python train.py --hidden_size=224 --num_attention_heads=4 --norm="rmsnorm" --positions="learned" --attn_scale=0.125 --tie_word_embeddings=false --init_std_up=0.0308 --optimizer="adam_variant" --learning_rate=0.00134 --lr_mult_qkv=0.4 --beta1=0.95 --beta2=0.98 --warmup_steps=225 --schedule="wsd" --dataset="wikipedia_en"
MLP neurons of a small language model. Each row is named by its layer, matrix (gate and up: input weights) and neuron, and shows model dimensions 128-223. Each number is 500 + 25 x the weight over its row's rms, rounded and kept within 0 to 999. Numbers have three digits each. A neuron's up and down rows have the sign that makes its largest values positive.
After each neuron's rows, "fires on" lists the tokens most often at its 100 highest values on Wikipedia text that the model never trained on; "fires after" lists the tokens most often just before its 100 highest values on Wikipedia text that the model never trained on.

L8.gate332:534515517484507488477461492522501490498527441523475494512511489500519490487518472495555505491493510523510521544466500514536490497572494494502555516536464455511512531539493448508487520512520471507452514522430497513473497537501489525532478502501507499498480497535485485489491527485554487530
L8.up332:488475481485510497498499537493490491483520472543497495510532507514495469520550512497496531516493523498510497470497464538503519505530502486500491489514500447514519520479502469497466503519523459576520506509462557526500471445494457482470474495519524482487460550514522500481502474518501519533
fires on: "\n", "ri", "ro", "t", "y", "er"
fires after: "\n", "==", " ==", " app", " In", "ail"

L7.gate18:507494484459489493453428514448462502511479468570471518523543477523502479476476475536498518525562522486470516520517479489474494476520507467535477494486478482524508532513515528498501521531498482479522477520469497519479499494511497516502503470465486493521472478483513475481484480508554482515
L7.up18:499501526449536494477464472471457485520487522494484531502535515554476517492448467523553484533538503502488515528523513513497464514533466489549446508473499489502564507491495508536470530517501501490555497509493500478488506451492474479491509494490461485489477491480456523485467500497540461506
fires on: " ", "5", "2", "3", "8"
fires after: ".", " ", " |"

L8.gate256:475496501496535492496498477455495462520476582493463491558488464537530465469499511482504462495486494529479487475467509459487481491541517502483500535487480451525474479473462483517529507515485493468491486482510459550476467506467473488504495499487515502528517498507514460495481494491513507510
L8.up256:513501477489499483482511503441466490497525494536475476513491502485519510452450517523480547510512501484533501524523498545487489511476484478498488482501461456516480499527480515482560530463501518518431554509476446519500491541462520508499523499491517455546457497487493528542501528518519545532
fires on: "9", "ing", "8", "7"
fires after: "1", " start"

L7.gate312:528503575495469473512536500482521479518492495488482493511515465527488508520492508530486480527523508521501513492473491459446457508503526505492544522491538490514520489571474484495521483481487496536516500474518519480434484505512554509517472465477505458512490517519479485528514422464473501472
L7.up312:469511495541430443481480518489535480514519503500481538505505495522520493558501509474532492484493498459483480489495527468493502538503501547479524488479532480538517467477509492531504491499536479524515483486528478500492464507503546475474428550522475477538507553473491532529493515523540505539
fires on: ".", " (", "7", "2", "8", "4"
fires after: "7", "3", "4", "1", "6", "0"

L6.gate380:527527517529491540539482517494487531536506487485462485464504482505509508487504508499522502500484463500506473525523494514490500501480488489504514487518498493469437504508500484544516494525534518487499481554483537495554525521538520531499512500456503484477498444496498519472486504505522491531
L6.up380:526487492491522551483495476479476531505573472508483476510511455490513451506518482520431489484520498495510527532504497462490514482470481537537506495478485481507496576519485484486491555499520548556456475519477486509511518523489531517493532487468442446498494488483495466495511501512485487457
fires on: "y", "hen", "he", "c", "h"
fires after: " \"", "S", "W", "od", " W"

L8.gate397:549510497541515498497504537455504499503499461502494502455537468509463479501498469456505495516523499505452506515498503515515530523525475466474504543519508542490519532478536494540513480491483452527448490501494512544458502506485482482509483533538461507525507462458471507491557475508503488495
L8.up397:491498483493486479478464522510457489503524493512509512489522489489510489514439520431503498501552534507452515495488490508499505470485504485532511493472497471513482493465541503496517492504522483480507501535500517532482472478498491526481479496542467472479511500516418471500488522542465473489
fires on: "ent", "ot", "o", "e", "ic", "et"
fires after: " m", " M", "C", "P", "c", " Ch"

L7.gate285:513474498499551522498453484471505530542453485538525506514519498497483493529493492497463525510521509516525493533518478515485508487506517489511486522485486496521461518524480521447491502489504549489495517500468447509499510497501532522509512488482493488536493467530491461462507505487508518511
L7.up285:506510525456510489486484459507488523494482541521571510497519486491524549510529481490544506518498480500479506522483469526454476507482529489510481512493466508517498503476487536532483504526477541533494584488527468542509452527490514502500486519446486523559514496533469503507504509512507515501
fires on: "0", " |", "4", "2", "1", "5"
fires after: " "

L7.gate400:480494498472479508501506475498548499485503503506476490472521483469502466469488527513475490490505456504478496498497497471508481525506513513528526551469538518486521509494497481449534529542461546491457543527466493486491496523530509508467527521469518496487472546482480478486506489455506493515
L7.up400:473501488462498497541490484497484488518478562536464470454465474489506490492482500526450457496504479497492496493500526453512500525499501500538515498484488499506510506505455495475509470532507525498496504508469473490497505469528491544483493507471483500505479554472490540529499487492530536514
fires on: " and", " also", ",", " bec", " ev", " they"
fires after: ",", " is"

L7.gate423:503475552503463479484490530505541432507512544474457529503472492499499490507513550507509497482480503501472549487513519516460521536512479512477520515477501534447477510516523481508528507474497498486512484499512487504481453487486444523475499489524488536463536536488479461502443500510497507515
L7.up423:512539533514468524482491498514535505518522517505487520497548457517486504497536501488514502441565499503492459467486500523489503497478533498464497479502536534504464523513520491510481479509472557466459485521520482493495452458478515494472498527496483501492493508492424473515428494506489506523
fires on: "th", "°", "st", "-", "m"
fires after: "1", "3", "5", "0", "8"

L8.gate308:508497523491492482486539519489507472503495484475480503493549494533472498516448508490507489504559501510493517509457480513482453533493512471479518519510531472517524550502553474510481518519491502516506511485526506504487507505455518489473513493537465509509518491550519482475514578528532529509
L8.up308:515501465520458454530534476522476500464482494508538496513475513491509494506522432565509495511532493489498471507477567457469512537476539520517475465444476498516496526502517513511539540500505499488474544471499497483484458513504427468521480481479502486499530523502487509473485510529494528466
fires on: "re", ".", "s", "4"
fires after: " U", " ag", "2", " inc", " The", " Sup"

L6.gate154:541503494455501487471480473496513537498479492492537523507452505513484575486519510497535522521465527504483524506492483512458501518449510510508526492510428504522462451517497509541500445467478479492483457464494531492498502501527480488470488518498486497504531540514485484498474483469449477455
L6.up154:481472453509546517512454498506481514521482464525506464459492489518507491451542489529470502569524512496521502519513482513531556484490524511541439473533513531505486531483503507459525517518456513478501513505492474493484497493500496496472499519486489547524464485476504503525488511495550510516
fires on: "6", "4", "7", "8", "5", "9"
fires after: " ", ".", " (", "1"

L7.gate13:510490499557460489483519507508544486520511514490488505519504472499551484501519514510567485490428476506481525427480487453488461537511480506466527526482531461461470497493532476541489467483501457493483516524503499530501498497511499493542498510482565484516525554511489492516496500489458467481
L7.up13:472482481521506534499504533479543433521518513504479547516500485482521473522479514510559509474497492500516506472526516473548511514537519504465518523474535449478473520499558468487515519502491470484506492542496496506474473489518479476530504508481566477470494564500510448486503502511480494516
fires on: " |", ")", " C", "3"
fires after: "2", "8", "1", "4", "3", "0"

L8.gate176:485462498468525510536573461510483556503432470527543532531501476516489498481489530552472540511472498515535459489507507497517498478501491496497494498518505491508493509528452523495545495469464491503516498487436519472486487442530483502483502519493502496504501496494511512509515467481533506515
L8.up176:540514550503496506503481505513515465535523501508520508473507479508510500518483503512468458508518504537493503483523519469463507518558496504501523487524469485531526495498527504485500484485491535487536468535520458528491504470452487541558481521510487525501538493531484475485522442522514504461
fires on: "ch", "ust", "c", "k", "ent"
fires after: " s", " S", "S", " j", "s"

L6.gate338:491507497504462482504531533481538460516517490496479505484526498516481484532508511504499517497528511516510473462481489470499535560538435499489473516488561501431494516492482488504518544504503459522519516491482480522486484516475448473508510507508530486477458509456477495487523477522509517522
L6.up338:494476532521533464518490465530506474500465469479480464482514524497462515472527489504477493498489496509517489491478511529481480499474497515504494501524478479518496523498473527477469514477487528503495475474508496493499552507521509503529514497478481488515502469497423492499480498495518513511
fires on: "\n"
fires after: "\n", "==", " =="

L7.gate243:518510507530470486483523521531525510452518525503510477473495495503500469513504538518528498430484499491468555505470507499496512527520484502455499514505474485475525509504537470527517474492470483495471503521538520457502490471497431523525495516494561514470502525518526526532445518500466533533
L7.up243:476522497529455497513473518538486511527504477488517474502536540509496507517488555478528517496495478508509540502453510496461505503454476486468515497506487478493520519509521507524535529545484495499487477528533532490500464555546476523513478500548508492520529487484476508549456456491474499462
fires on: "P", "C", "N", "T", "E", "D"
fires after: "B", "E", "C", "S", "I", "H"

L8.gate38:507459488472498474505456491471510483481532499516488522540476497492559513522512515503543493518504549474481494452557498461494487511491494527540477509497476482509506506472483456513488508486520445509459522492515524533495491513512492528519527541521536473537470501495500498487474464515521494533
L8.up38:507489520498503488503505492514481480475525489515499488448476510521482481468474505523528500502513484461494542454487481496519478488483461512466480503455448483485508519539520524487513534519476537508512526509526482502514524513464510493481500504512476536494507501469487508509484503514500487549
fires on: "ex", "ele", "y", "em", "r", "el"
fires after: " t", "T", " T", "u", "2", "z"

L8.gate337:482483523513473496482557553514504492497524510468477481472504507541486499549461505498527466511477466541483483469488465431512458504511516506461558482499521522486503481528521502510527474518501468496540507464506472519473463499482493508477500491461510483497494542537498491547514528518523499498
L8.up337:493482449510480440495533499504532474516501504459537512468493462511488486519482530469566477507478489501498501480451479442493510503514516505457462476478509521491513487522511450530503490462485500494485523493543491544525450537540497486519524496494540481484492544478500500490489501495465512510
fires on: ".", "5", "4", "3", "2", "6"
fires after: "1", " U", "2", "0"

L7.gate64:487515519484505500488510499467513483502496488507487493532454516549528487525521485497512459502535486512534554512482540539479480489526500500533516482481528463552477497498472511523509529492492476486512504527465504491499486489497479477529511493495493518483508529493483512475500459520514520523
L7.up64:502485475454521497504479490462500452523496479471533502507504514543483475477510462490469474496493501506484517495491515478526487457450508492525460530497497486504508461494501511483495514521476443518520506506483514545493534469511502511512525541475517506487440513507507505494503500499504480522
fires on: "\n", "ies", "ts", "ers"
fires after: "\n", " ==", "==", "."

L7.gate368:509503498483496511479426509531465502516524460507511489499496482495503552500474487505485474571503509500494482507487499505528480447469466514535539515541515517491528473497490501520508503482482528483510501507488526503515513502536486500461541494488514532513497465469482517462482462448521494456
L7.up368:502475536472496539478488487490490469499549539467505482488473490510519504524485524510490498496483492505471467545509468477505489495471481438532498477524468449491506499531469483475515517537472485527513530545470460562505495511546497495496471466509443507497487505496506474517528486517468496494
fires on: "es", "ent", "al", "on", "w", "in"
fires after: " W", " w", " s", "w"

L7.gate150:484509506514455493495528536497507503488508534501452476506468499526489470537518549522488511459520458522501521520474491502504487533518495468499540477476494501490508556524515514503488464466508490494482502471533501527508492517499491475491468512447492522474548507539529498504519489519490495511
L7.up150:484532489502528446485496547466499467509497467479491535522494492501506495522505484462520500491469500476498489472502515489481468527495513496465500485489526492479518514519448493527487490462531448487525501471494507479532459506497529495488465507494520458580522514487458522516528537488466496465
fires on: ".", "°", " ft", " km", " m", "3"
fires after: "2", "0", "8", "3", "7"

L8.gate49:521486529491496488507498495485487525466491464536472474507421476476491510540461506500465556528548501512470491558500461494485497517532512445524547519485482483476506495541499489521507506484493519527470554495469494477487495484484490519558517449528491516526503511501487519507511467473542497537
L8.up49:504526515484514500507475481502458517507476501474496547483498501438531524507523490501520473555496483479513516518521507499511495511531506535505500501496470535514459498532495496513470462510504471523508491495481485492508494481504498512503467485517486520502484471494481513490499517471540510490
fires on: "1", "2", " v"
fires after: " (", " ", " Total", "|"

L8.gate175:484497503525503469522486489478498541453486528505480516495530517522480541524477499489451520497537495509459483505547521525486479492493502516483483533538526487487520471487528464524517533523458514556475507490535511486495497499476479476536499514500527508520522513493523501546478485479511503508
L8.up175:564510521493497539545502507475484510480495478481500485481487523462508510508528468437523483502467479529534534530523537521506493465535456521476497552524502483487467472476497512538476509467487538556525468496509486492478489518517518505518490527530491532462511494468477489492518483470547498499
fires on: "r", "a", "g", "it", "ra", "en"
fires after: " R", "r", " C", " M", " Cl"

L4.gate328:473498475464497484537500551480558502506462480493503500475510523513495449506491498512438503464535491504530516482534495487511494447505518479503464499506480444503463486511499483439520535485495499472516461495496537541497474519483506464524523514493511488489469504476555491529492493522501498481
L4.up328:466476475465504539525509493550487529493435486462526483512517489508506486482545518456488535469553519510460489542514488462509517502498544496514494516488514511516523457487508528484500557503518494508490507514488519507503508530514486442450494511493489506501476536476552475495486485480455500482
fires on: "\n", " and"
fires after: "\n", ".", "=="

L8.gate285:476497524470495442500505493526449476492503491548533481445471470485520502501541511517488516535513503528456543502475495477481462501497528491512484484496433495533489421534490508493522479529506525502492541490445506497503519471503497523520523485518484495534491506526449501502475494463495498508
L8.up285:479506434507510546480482490496470490500532536538485517490489480501523506435485471507458517474505505527530510523533466528540495470505527515532513460531486548480499489486476499479498522490529529484499497518423511463512513480455554485479514460486459473504475486511531517478514506508551527518
fires on: "2", "1", "5", "3", "4", "9"
fires after: " "

L8.gate83:513479502460499482469510514493501488485495487518503476494481458501501472493495499482494513526506490508453500489496480471464470502520522510469463518526515489457490518483525498477491527472455487519493541526505546495483549497544495501477529493483507483528437554477479541527503501477506509518
L8.up83:501523471513522496469475466513458480494506528512438509449538480524519466499507501456492489546491441513474486499507507513539502510478482531522443506544510518491463509483481493520475504526467515488511505538556508534468465495514542539459544518498472527534469481466505496485490495509518513528
fires on: ",", " and"
fires after: ",", "owever", "2", "3", "4"

L7.gate379:519515549487444474520507497490543496456503515477509530498472440500474487520501497466561490506499486492475508490465488492491460486512467494459517494468520484476516520518517494549493464464473469494508491486544560523495501517518455477545510508486525503497530542512489507547492488489511489494
L7.up379:485471494512485527510519519462551459510530506459538477526476493487500510514483504506522480502484479505507530449492536466499465525499483480453486540477533475446496479476491483472496551497519448488499484474524501535492474480539480474530463490519553477439477546498470483518482473500489454504
fires on: " |", "°", "1", "3", "0", "2"
fires after: "1", "2", "3", "8", "0", "5"

L7.gate133:488482508499517486479517476501524499483471468482487461531505491533513497489516459491504513510492491532457489466481515487500491503511546497513499496513520496501527529542504469450500503509510545523513564521470502503454517531526520498527528485521500486471483517517444473489487480474512490517
L7.up133:493481456525502464492496495516499464480528485496506493426486515498492493529537494517505449518489490423475468532479543486524453482514535560509497498472474481485492531513507527450468490528482494507444525522577482507519494506534522492478445563489501503456474531534484481486504467506490515526
fires on: "\n", "."
fires after: "\n", ".", "s"

L7.gate166:480496495508473499488479511500482505501487518503495571485452464512502516519497551445504448532473517501447511501504518516485497530517461475525558521515506483458511535504537473516483556502529502487521490519482517506489474510516462480516531502508516496508483507458535542484472490431505464490
L7.up166:497567468555512536486502512502508490541464498520454523522464526531469533515480454497470511475511506495512510479475513527523507545553483527487503543526487496460504492531520482520516520500473500486519472448508493519474459513462485468466509482495477509500510491489521525493466534493499494516
fires on: "ar", "an", "e", "am", "ur"
fires after: " T", " K", " G", "T", "M", " M"

L7.gate289:523505535496433476494520494544571475433529529508494503511499527460496518525547534481549482471513484507483512462514506465496452546500482500476484502480543494477527494503562488551470451500500488479500493503537500510516479482498473476524447526493521518489557492524448493504490483510479514505
L7.up289:515513518499451535502504504522580487477485516515458491493506476491454511496506512478486515470501477515487539465450509435482469495474539483465483493539489509433496507474471487503517479526468477482486505525533496513522475508490503482506473514474551510518507541526490439498486504507478487530
fires on: "°", "5", "4", "7", " /"
fires after: "5", "4", "7", "8", "6", "3"

L7.gate253:505514535525441472480513482524506489515519481521501485491479480491516519526502504503490478505494511498479489503467514427486470532514525525481598505495496484497482532514499486535490515497545497476480502535507521484498448523505520499485495503490519490481515564494476544498506449456525457527
L7.up253:543473527522429483510477496529536505520471509462516481498528431538509507524472499470518519494509493502470545471499493437479501520486474515496525510465503493466535517569508462535507473482542531490487485509504508516500469515517452525452480464504502523524486507503510512491497487448518490535
fires on: " |", " was", " is", "."
fires after: ")", "4", "2", "3", "6", "5"

L8.gate128:521474510523528482504527570474532471508493510482459504505537522561501462518450533489517492520487498455508532513526516519485471515502508501489499502486516506450500532518447451539532497488493490508510513488522535514485455551470500502507486524533507540466538525463489500496488509502457470490
L8.up128:496515540474475489456491545511537516485537504494507545534528452498508515555480523466469499524500512490536499467557496486493489492470478529479505500513569507498514499503503488483535475499456543445496514543486507522499505481486457485498506530512512576550527506487480535474505514488472494493
fires on: " m", "'", "th", "m", " km", "r"
fires after: "0", "5", "3", "2", "8"

L8.gate367:507489539461491487494537543476489490516489460509525507493500516484544530477492541532510509541481500507518486512470499468483459481490502523516534556541490462484529486498503493499500485484470551540501535480502516506492493462506503526496519487486499525541509501501477504521501476442510506506
L8.up367:503555510536500486492510513500499495564528513505491509462534513481504491501427519537459491505479496503489494520496464544483515500495491475522502521514474494523530535490514478458510498484502508524516511487476424537515523485496523494500516471495451545537504471471524538451498500498513496469
fires on: "on", "p", "l", ".", "c"
fires after: " S", " s", " pre", "S", " sup"

L8.gate79:507533532507493485504507510493485513483521494521470462486466475500533527500475510522504523507516493535487538492480524507451493471510528458543521501527468509540477498481525487501485499441496487491463488534508530551453531473491499520509491490521442481467543487513474537533470521509511482483
L8.up79:502518503509483536499539472530490514511470506527475462498512478545488469508473470516551512499532482533504494488520544541459483474566490503494509494512515517522527464467528498447491539463517501496464484515522557503476513525534523500535562503479467501544468517494493482507506491530501532527
fires on: " f", "3", "ic", "5", "2", "1"
fires after: " ", " to", " in", " Ch", " of"

L6.gate130:521496513503541477503484483490469525484484499488512439505470515511520513504497461509460547539488508492511531508489519546491511522496533498539468491513456501519486512501465521470532499519490517510475516477463508505482513506496486512512529486466478523544546483495519503504505503483517502482
L6.up130:536481513489539476491467489494486533473461500506514481502513531506522508496477445532484541539516546502511491533462508529451523475486472487497489511520475499577484500498444497436505488539505501494469520505495540482493499519513498490517520488542468484519506483525502443504518508522518508453
fires on: "3", "4", "9", "2", "7"
fires after: " "

L6.gate28:498486491486500521513500500486450492484441497531520466500483486484495490485473499521443506496503519487481515510491481506460494484509522501545463490506467501485489529490497507430505479493474534519499543471484515476487558503527505516466533481482479511540492478515518491504526495485553513505
L6.up28:492492513465524495516504490497481488486520495484511475515507491521506535471505455499496504507507526501503522489478504516498478484502519507541508460506449479515490498492471497476520436507521524497492512517493505438499535499510519475480514503517457504469485507503485537498510513493533529467
fires on: "1", "9", "2", "8", "7"
fires after: " ", "."

L7.gate54:492499513507471498462490487446514516519510458457485527522514518527466473498492484473487545489496510494531480455502473437447515564528492490460527494509480505487517487525475484510519510461497491483486476498481480555467494511454523503489496486525492482505522488495494508495503491480493475517
L7.up54:486458495484481510515515437470523496521507484498463501448489478515442501524512507543461503472489501436523455479501487513443547513480478533492521489532450521504482493523480497491573529500501527484496464510549484527499528487451506542484480552501478440524499460520500504473516549506481446490
fires on: "-"
fires after: "\n", "′"

L6.gate273:503477526533442449525543476487521501495503519473515502482487480550491531526488495479534502495480504507463517486449517494490535539524508516480507487484478467505506505534486496518492457467467482456518492460504516506498490496510454493530452522508493511491502547539462450519462500487474471457
L6.up273:509509495524476479499535527471557491506520490471454516482496494515503512520471485501519495479449544493463559466481499467472498522512495507500501514488514447513484537509446497526528439487495450513513490437510486496481490486536509507504468513523504505531539520542499473490491505474456476492
fires on: "5", "4", "8", "3", "2"
fires after: "7", "8", "1", "4", "3"

L6.gate84:540493529514474511533510460530527490476509536486483512495503467514482520531518498456539511447467475495502521515438505492493504546508512484487470494506507457489486505500500485525497491508488503473491496493538513510494472503500453509517537509498488501479537487519459484474484507501446523515
L6.up84:495523512497505478451472511545515486514530502488484474505480480484531511469494492552531537475477538475447477509493508499500441524538503482491511518492470481511439536485471535527485450490514476548517502473503530488497488508478514494458486479499507525517496532513471441475465492549521522485
fires on: "2", "1", "8", "4", "5", "3"
fires after: "1", "0", "2", "9", "8", "4"

L6.gate110:494490474467523515531463502497530514521417467521536481485479540496519509497541483487473531489495549465506535487473504493476510473491492489523478497495497526488467443484483524424499505479473496477522513497488467482517537504505483535475531502512479501532446463517521460523503502497473490525
L6.up110:535511557469514529476489489506460499501497517487505480512484491522515551494511495518525505455505513501471496537463470483513512519501484505501465463495488438483472494546501508512539484489465491532511481550479475521484444523510510511510502504525479457525512563517496476517494498501547487525
fires on: "2", "1", "0", "9", "6", "5"
fires after: " ", "2", "1"

L8.gate244:502532561482514469502528446487511524485452529467461488540497486564502526517507502526528515471501496500457522477501495476490494520520516497517531483485470504550480464499481512528508452501482462525535517468530536531480460502505503485520519504540482452554527534511485472492504524479457505503
L8.up244:468514460450508500466483490485477514521503535543515468495491469506505524486505483509478534516513518504509493541504474515473519485491513494531491527507471495547448467487488521480491517489538541483486528509468474526529530524507511523472505514487488515506467478498504479507500508495513504512
fires on: "9", "7", "3", "8", "5", "6"
fires after: "9", "1", ","

L6.gate205:523489513490479483491526494478488515437502475485530499474452548504520468497479490476510496509427505475501532453494482490509506515521507494477494483458495490483498467498519505487533476502503496545468499518508514509534477499517468534539490514508535504462517521506502510523566484494488480455
L6.up205:518511520509485478490500498513514436524486522476477503473484488503515505523509484506599513466503554536474504521527526501481484498516490532511486512519491487467449512552510489494485489543513502492520485534532448525499493506506460530501497496539517507526501511528467477516487465515547459464
fires on: "2", "1", "3", "A", " the", "0"
fires after: "1", "2", "3", "8", "4"

L7.gate369:550506543480436483497504520511510502513514523520512524521519492517459521536520489492536479503500487511468522507460498487536503497534535489467502499512455501500486530465521486498502459472444460501510526463541566530507461497480438518495520510515478521522510502492490526530499501533464537489
L7.up369:498530514504456490495503512527500489566527498514559466499491511541453508503508506458518509564538478508451520517465499490504514486479495486464481486463474464529481467493490477528516494498490481479483521496514552499518493475531467560491520495543490501473496502492480497550469489494493500505
fires on: "C", "D", "B", "N", "M", "A"
fires after: "A", "S", "I", "E", "B", "T"

L8.gate140:488501509499541499492482503472512471504524457513524484494489479495520485539452463497548534467514472534467468524473500524489478520477508493528508518491491485485517474484495499528474480490479492486432528469489504487475494488495508540528494504496504506473495511498504455562479489473526449497
L8.up140:510515537542543532468483500478514501448465512551501491570513460476495561476457480480509514533507499517499523518495482517500492506517528508506536509506467493449528531450543502534474508513508519505516536498459501502469513534475490489487525466496465530476517506496488493522512471514532451485
fires on: " |", "0"
fires after: ")", ".", " ", "0", "G", " ."

L4.gate122:520495527473512495487500484506500526449538509492495527536513500505515481490492485518468504543501468473530560462535484463480532543467522508488486470448518473494520539493492473512455489516488522481540538461512473438490490530487510489498482513494452453541493543491484497487512492527527516441
L4.up122:493486521483498489487516478465486513484514532495514503511544515492504508500475502521431484501472455497492543502469486477467512524463500486493501516488488482479511501524503491521470544498496527504516554456498466444510509519516537486529493496520481473493495503486476539489521505503507505490
fires on: "2", " =", "1", " |", " p", " Lab"
fires after: " ", ".", ")", " (", " |"

L8.gate294:518444495509509519546501473546487500510462472506518448490487501465503491476470477518494472482502499500490538489510450507481508489509515461520508517485465498482494489511507491442495523480509516454514495510514558538496518497517533509509533457479479476521471546462507531509499487503450490482
L8.up294:522548505480498496492497496495521485494520499555485501473521502439487497489508509530505527462487520494508512510507489480499548515453499520504497515526486514529476511512512519528525506540548503522515474485519526518509507511493489460540507479474498478512465526452496473442490537523531500545
fires on: "l", "p", "am", "y"
fires after: "re", "um", "ow", " sp", "res", "if"

L8.gate30:526529511476524479528500470501498491506522504546504500461504543495519514464459550517548488476492499523513528497523493489511507477508507475518520508532494448486497495529496478495526542530508482488471532540502484545459489561483496519493473462474489493510489556489497485544475461512544513514
L8.up30:502522523514513500485492472532494493504514538451495465445445460439491488470541497488558496477452493510493504544443459497528519496526555515482542488466526501508532526504533502531491502484536462518445506516493495481505471500491524471439461515479479506506463514483489543531498470457500534465
fires on: " he", " t", " e", " also", " go", "w"
fires after: ",", " to", " and", " He", " ("

L7.gate240:502507523464503495465502485465519558480495490554526492474503500496495531519490485458533510497528501470488511474470518488461526574525600542511498532475477475505486471456486492497514488464471509466455504478505467461497548498486492495491481491494508521511508521511474482533511508477469484474
L7.up240:476550464501539503469492502456520491497502470543510529525501443496530508445476512490483510530554529519503527496497523493526476516477518515521526520441477454469521513464534486505458534517519481497482515488489476477516530508504519456505503479446507507528481527495484535530499493501541528495
fires on: "0", " |", "\n", " (", " and", "9"
fires after: " ", " |", ",", ".", "0", "7"

L7.gate89:509457491438516510535481485503502505492506480530499473495445498511478487491478528484473460525456537486478494477524490507463496507476498494520514481496480513461497502538498514506499521507464475511531512513474534530516492560511459511494490490469511540482495471452507515524502500474476473473
L7.up89:456481500522552517519437473503512536497463489516516503502499485486496456470504533554507482537466475479458523484537511483513494520479549485511542523535485498423503535522484499517492539505480519485500491527452514517468483534540504504490492476489556534497470497481534500478469536467458490501
fires on: "ill", "ot", "it", "w", ".", "r"
fires after: " w", " W", " k", " H", "w", " st"